config.toml
hidden_size = 768
head_dim = 128
hidden_act = "tanh_gelu"
norm_eps = 1e-06
positions = "rope"
init_std_down = 0.0
learning_rate = 0.000492
beta1 = 0.9
beta2 = 0.98
schedule = "wsd"
decay_fraction = 0.652
decay_shape = "linear"
final_lr_fraction = 0.05
max_seq_len = 512
max_steps = 8065
MLP neurons of a small language model. Each row is named by its layer, matrix (up: input weights) and neuron, and shows model dimensions 256-383. Each number is 500 + 40 x the weight over its row's rms, rounded and kept within 0 to 999. Numbers have three digits each.
After each neuron's rows, "fires on" lists the tokens most often at its 100 highest values on Wikipedia text that the model never trained on.

L4.up1421:557544494551492506558523485542576520491478500536490482472498511499542430485458470536503527464465450482453500521496491539489541550545498442535515563429491484502514520483492469512454508445530490572470464424494461500480510475520490598415533540453512522451455520566464532536474530526423490519473525526475549475517576465499580509516474504524497499466446557542565601566562505542516530517488
fires on: ",", " which", " and", "\",", "\n"

L4.up768:591482465517499501578481561541493476517476508515484436463481462481463518489470468435547520532542504478558465512544522577515397560460543458539550498415569539496471396497528454491507534415562468423470429478472551521476472495475506517577535579525484481397510559540506464513510418504560531451525443477490513601526552508477531521458487429481487542456458548463515524544505570493462502510491
fires on: ";", ":", " in", " 1–2;"

L4.up2076:431528519526445545449528483473433421543469452501533502501468467534438495495459466459540458507536478497501436523494541493484462494508500466466538486540513464455486595517482556521515514568513506411468494497497600483399459460498550532424452485593503588571527511516509518494590465519539509539496426449428550579513496480463505429418548446484538515531466501502514464516472434512516420580431
fires on: "ve", "ed", "ard", "D", "an", " |"

L4.up127:522487546470482527521510479555523527491467433573395527493520494515520402501499556530571480514563460531523464524440453548498575566526538504445491504469509484485453530502531484455478479392550455547499516461501454490555506472530544475516514487458545425491511529476529493495564488484503468515467513503503516528410507444551538511508550456541442436495481565446437555515510496480396566593445
fires on: " to", " =", " a", " for", " as", " |"

L4.up2688:547469559517450479556487508374489484534503440490494515465511485551476483479527420516609427516490473495624520451557444528522520558493446474434507537518481548495491524567523547495493511521495551486482511493451495570555456466495532441529559506497497417527437514490487543481466434523567549599551516473513534536515479465470573511502529468462512495491550487494505491489498376472486491486504
fires on: " and", " &", " en", " und", " by", " der"

L4.up2920:459489504470428531505525525435419505553458498504438549477532464540462480534557469530572442574465456425484509459489477409526500499486580467529521533545534559489462568510508511505485536547512517478481459477413461448585476508473438485469494501537466460437493477516515537471563429500513550534520527516455567419538483519549440457464455535510502450455500587461470465502454481444535501538490
fires on: " and", " ", "\n", "-", "N", " addition"

L4.up563:484522566493391543506567521561427452473482505554523419479494439510498449562505514473518487536496519452450507466487460513510494579518568461481504449480484429516442495456578507515556597517517579564481570538422486503503465428491442505496472473489438522494461566542470489477463488525508531550523465540457490479520481561554517453515564525549470448507512486504528489513496446492548477541530
fires on: "A", " A", " a", " The", " 4"

L4.up2678:494496522509511562487457414515455438551544538491501606542502518525522532499493552495640537516495505481574511498498426502406429504513550455528488517471533529471567530560578572472451459546489528497507500400472526523546481463476502516501522473504535488485531502510509510492471536491503539518468535455527526520505510505486531562530485435565552492516539463451519543436469471538484548488505
fires on: ",", " sea", "o"

L4.up1023:518533525472467565527498508569471506590482512515498438501440523528521500527541464487546481586491551524512514543407457500511553499455452471467506454408487458512504433554534579457475501483542462513496480524462480562482478482509469501483504539646412488469496504528546545478454456468524548511508483452515472554523528417502559439461500487461522457516510540450456445437478484517519564430509
fires on: " at", ":", " to", " on", "en", " An"

L4.up994:581427531435535540550572535559387556552446485511473423452572423521557524475464514534509471521514483472495528481479440539476530503504537488438538480491416442435473505541514524472426516500586542568506527528471491466461456466543466548538564410468463490530496550560490521511472447503533454494519488539590501535475508485554539464533468435511510459545503486455527512540452486426494542526533
fires on: " A", " The", " to", " To", ":", " May"

L4.up1709:502530438456527500525462528472476458569512494532475507452513481549499478479489489481577518462586473450526574485455489526499557497496502464523467557477521531437460445614523476532462516532496515521568505474446494545529463491513522524466464546532505512503514479430459452560482502463542505480487475490536460518424542499481505532477505559539540513474533545485549555520545463480479515552444
fires on: ")", " |", "/", " ", "|", ";"

L4.up294:529478513472527482607510467427437485546505480496491420540493511506567512402480472563512512479503487462460485461452454513454491538542478470535515547477491455495480514495540579507494482505507509536505456463454516545490613484512505562476521502599455555473454465480499625529535543491480446513470457443562492501519481512526515496509524531471518493467490518503524488486559471479443528478452
fires on: "'", ";", " |", " they", "]", " also"

L4.up2511:501502481476498563642509542506523545496552451487473550462529433449582481537460389586521493506488527489487510509442454478493516527533483569500469507508498466506458522519581517421457501495490471486442451470480461500502542484512483452474475521536541463428477519498502483516529527501521466543535456524504483439499543540492449522470459489531526552459588509546580548468493473485497559490525
fires on: " S", " D", " R", " n", " J", " f"

L4.up221:468503542410516493519497496538370549544487502435436520431565508513452479517451539540543453513541468524511480551457551570508556513572475498479477554463544441489523493486507574508474525498509541520495508501517479488476574514546465551410533449448518504548508465481493486570554521494503470462527478541556508493510522528519551461515509562553448543531502542424515472532496436519501526524411
fires on: " |", " He", ".", " Taylor", "\n", " 31"

L4.up1234:501412481491502501538492459544483476516497492505465478501518431465526429523458477531534540537456501540503517508485475490511512574521491442531521564446480470471505467442564511472484462500518506514478463459486533477539489481509432537522509537539435542362433519538482559511545520464541530454453573469472450492483496490497546505411493483566528492511506606530414572537548542446575561540479
fires on: " and", ".", ";"

L4.up2493:489471514535497520533526496570485472528514495407463528540515463543490514506489480539506501500483461515475464522466493446444528552486526470477535485529530439482466643539446557475485501484515543559413542455529456511466541507522497462475525481476476497522504495517414487489531538498514457474535429505505493435451490491540506558445531449542511506527526500555469504511403454505516498575455
fires on: ",", "s", " Year", "ton", "let", "th"

L4.up403:512426488491503538541479542446456502534504489496537482461485542565453465551481537488511445500531486406537469476517534546569491495473484411372526531479469473489482545485530536456429513490511507525503471477529483536404470511556456480445536499401473478542529462540494491538496441515521482533544474518575543473487548411596517507491480487473485474567493549445475546505452494526517467460504
fires on: " and", "o", " or"

L4.up184:511554466475505538521472510530510485444496451520498520484530490539513486540429503506542532499459515453466470449503529548494535454526484555404497463498488499506472461528553522481485522507413542493522519440468489482478531496499500521497471465531491481431458490527559452528510500491525465504492511514493480488566458464483442507514498472585491432559525646490439524551499526491472565570497
fires on: "s", " as", " to", " length", "e"

L4.up462:445538487435482550572529450440495461455510477446509474494543535556405514479429520477494449507476502501474439455503440529460483482508577555487470472508523572513523528462550513499397582495488469509523460398456557518448486534532477470434526413484491498486544481535465515469459573541550500509460521521530504505518512449585492461474443486549512528546504547509477460435418509538538472505460
fires on: "y", "ion", "ie", " end", " service"

L4.up860:514449531475428565502471468495505473502537494526498484471542531512433549510446428438492544468539491502449493488502464554529453544499477527481518498465496443480480564480537486478480564512523472499507503517531546491413504501483500495494489426480479553530445498490448558529449475491563496519474508506480560504516440561433526534484571509454536508571584589486524483420542435532513511574475
fires on: " |", "th", "nd", " the", "rd"

L4.up2834:445501573504545471552497469491493444554539439400539508518497473577456485559509491490510505539462470552472535448593499475491538510497528462530491456495528580484521455478522498464474496443530455574525458359561520540491523532508468472475474433561482501488526485471545549408469519490495513498514529424507545480468482473532564437511525494499509464481446489450521518474528507518545504521514
fires on: " and", "eur", " end", " as", ".", "y"

L4.up1412:525521527463454575447515455486498563529509421491460534542426564561442470517498528461478456477445463539486515609504418466476460527530526520463556459514532515459588470572437537480503526404536479535473448448454496474488477496475464525465433509546564434532515502570535479522497498506472526550448436418554507530456444410462503537483448486471469505548497488505555544460500507430557492526504
fires on: " of", "h", "e", "t", " ITF", "-"

L4.up1585:541491538515507525519418538487540529511571545461416450522503487512457456520516451515447607505444436486529572478452442512494471541534502479509532486553416505529461455508445489430465458476491478491476406470463515544454504495533469572543425491482517509468513533607512505535456494485423550516497451496443519526434498476490596473436485547532500553489562541474529517465452547530497469484492
fires on: " |", "'", "sol", " that", "L"

L4.up385:530495549456512534529453444593458496557487559514547504491503539465413490513546495521511526516509400534487492448515507500516503530544552502474572457494497579423444538519416513520474578469540453508516525499459516541514427456438450529573519493512488438442569476550511550499529521505463513530493617504485459454423484563461503534551529503558485458467534611489462506547455481480517552478564
fires on: " and", "mo", ":", " 1940", "\n"

L4.up519:452474489479489594519431483465554401506480528495556425530465534495564508490459464479519442497500485455454515520533427486481449538542483475534482480462475474493513520565531449459499538462515491503428437481496558496476467544519577519398451484554426534413491512520560540490500505501516546545457515430502540415478528470450519493505517508453555478486523482460483439427596514459513482541524
fires on: " |", ";", " "

L4.up2149:461489493453509537555533417520497520513488479557557551461402442484451453535579500488529438476481560468539520530494473593443455532522610491513416523468496538422520513548490464495487542491547517538498459517421450574536477479499463526435498489502550457520527455525518438506430529516473550532515478545521415436438473477443525464540543475500550527474458542484473476518483506506459519454496
fires on: " |", " +", " running"

L4.up1457:452514499571481486595536495543504518497507521592572506509523471542474446482590512531516518519539432540523449554428504616533434550476508450493495443508397462433494540492479501552394558537457482476535482486486536501525467472606476494528548502540509445479537521594505395507545543465506498446452446474502529464499535506460460524491550554519532525519546532534461495477563559443495539502505
fires on: " of", ";", " by", " |"

L4.up1629:514477452449481561476469486518514467515520527492493492619451497437557541546459475554541471481528502520575539520517438526522474530449473465473536499536546455492401461501436582507504440485462494487489536480494557506553495469439565481551509469572441435491434563563513458543558479527530568559519489485512509517515442480496602491443515485531519542514469507551527502459521545515441550518515
fires on: " of", " Ol", "al"

L4.up2873:506450520486480564533437409489469528438498462492463541484489482481533513510507476483532484505523554523482528545490420580404514521536500433566547475502522470452502543525519486504462465553541436498450512449412470445485547546495448446464490470545529491490429558563529504506509484518499483500552511445476507547463440535478549483465422451454531437525545485444557496461562521498442448490482
fires on: " 2", "2", "3", " ===", " New", "o"

L4.up130:493512539496521492508505476407442491519535467453546480455557546512533498546582497516546522484546461533485505504548496476467556597534556470508527455465558513484496533478448510394465558482529570595490442426469450474496499558488467452486515516562445578486488536480475551396516452518456533578467486521453530491511542492507539476530554525513412457479501548431506518470443534588484578511475
fires on: "\n", " in", " outside", " within"

L4.up2733:503450489419444550478439509457424580491515493448536490555524511441455465497452393554484505563504487504494520561482556470493586519502541561475507490503470458530501548520469529501503568470530481519488445455429521548517506548519475479472473496527519505495457460505511572584577548531545549517431487517517485489573474467480527541534551549542446509449495496514533491513586563500490504535506
fires on: " —", ".", " |", " Peak"

L4.up828:476480453480514552519505497518518461527515482493468483531510491482508485501523541522499512499520452456524521455535482495488523570483477548520521573480502487548510505483561526468497515483546534458455494483511480450476466469470457482539440557509516443517512492496401478540575543515458423537505490486565487485456536515556445538567548437552530524509522484483482569452434451493473467453498
fires on: " of", "n", "t", "d", "g", "."

L4.up1796:505521501479519526467494413526458591522531460481461529513550548495551510472462468550581457470547466445568587464496457544514571459564513416494512500518502499473475529503495495431495467531524444522553491525437462511514509480505453411508514503551499454463477519445560476412513434532479429508538447437523474494509500465497510513430578455506516528501534448498515502427565476475495513576454
fires on: " a", " was", "age", " ="

L4.up1188:497501486440520530515529435444524475531465497461581499571584435496547488500473436473508478474551502495483519565519503510476516460511585478520473558521535510511485482497472462581532492483495549529456513480428517527482424546558487519519522509562471452511508509556484506520487471494520489520551499489454579490436550467490471538478463478523519527511507456504514497463541491488491546501453
fires on: " is", " —", " has", " currently", " 2021"

L4.up1693:568488444519433529505513460492485513562528520473514470484502469483444537515509501545498417500497470481505574432508462508391507524475545511533491481501493471548595433487456439471477467541577534501484473469455611449479539531453495521481466524588485510520464535498468528448522502506582491501573534497465561502530487517481536494563544437548479488522459496540452499480444517517480461429455
fires on: "s", ".", "t", " Justice", " Christ"

L4.up2675:484499532537479484546515501493499510560428524490525541504426535533464493546546453528542561515486491535474445504469449485506448433478533510445528490461472497508475537507463535457515447506514506487532466421529523538507478480554462489525604513536464581427463491547494517539547489444477492499380509445477501498503489499461475527533500463487483520461487612390392508510480548466465488605535
fires on: " |", " and", ";", "no"

L4.up2022:508533510470503602528480505490511461480538513510440458510596500509521465474485473549565504472563366486579561485498490560533494496581517434490450587507577523496511479453521589463450515445479621503426532479509450535451459463478492434455493482538515465526459542497564526505547439488504493477501562535557495430540533487532497498463445496455498544551472489539530554460495516439507509498475
fires on: " and", ",", "/", " of", ";", " or"

L4.up240:471482453479467556550514486396462531596512450528518454555409538454572506416497482527564516472571523465516531568512425514456487468559485476592494492453510514490474512535483570498487505504530454561534556517520576493519578483454502504458476420520521445504459539571513498491479511550513489599479448511520489516399581428521532625484503529470542426563513523511533540477485553482430531539519
fires on: "-", " of", " TD", " data", " genome", "ia"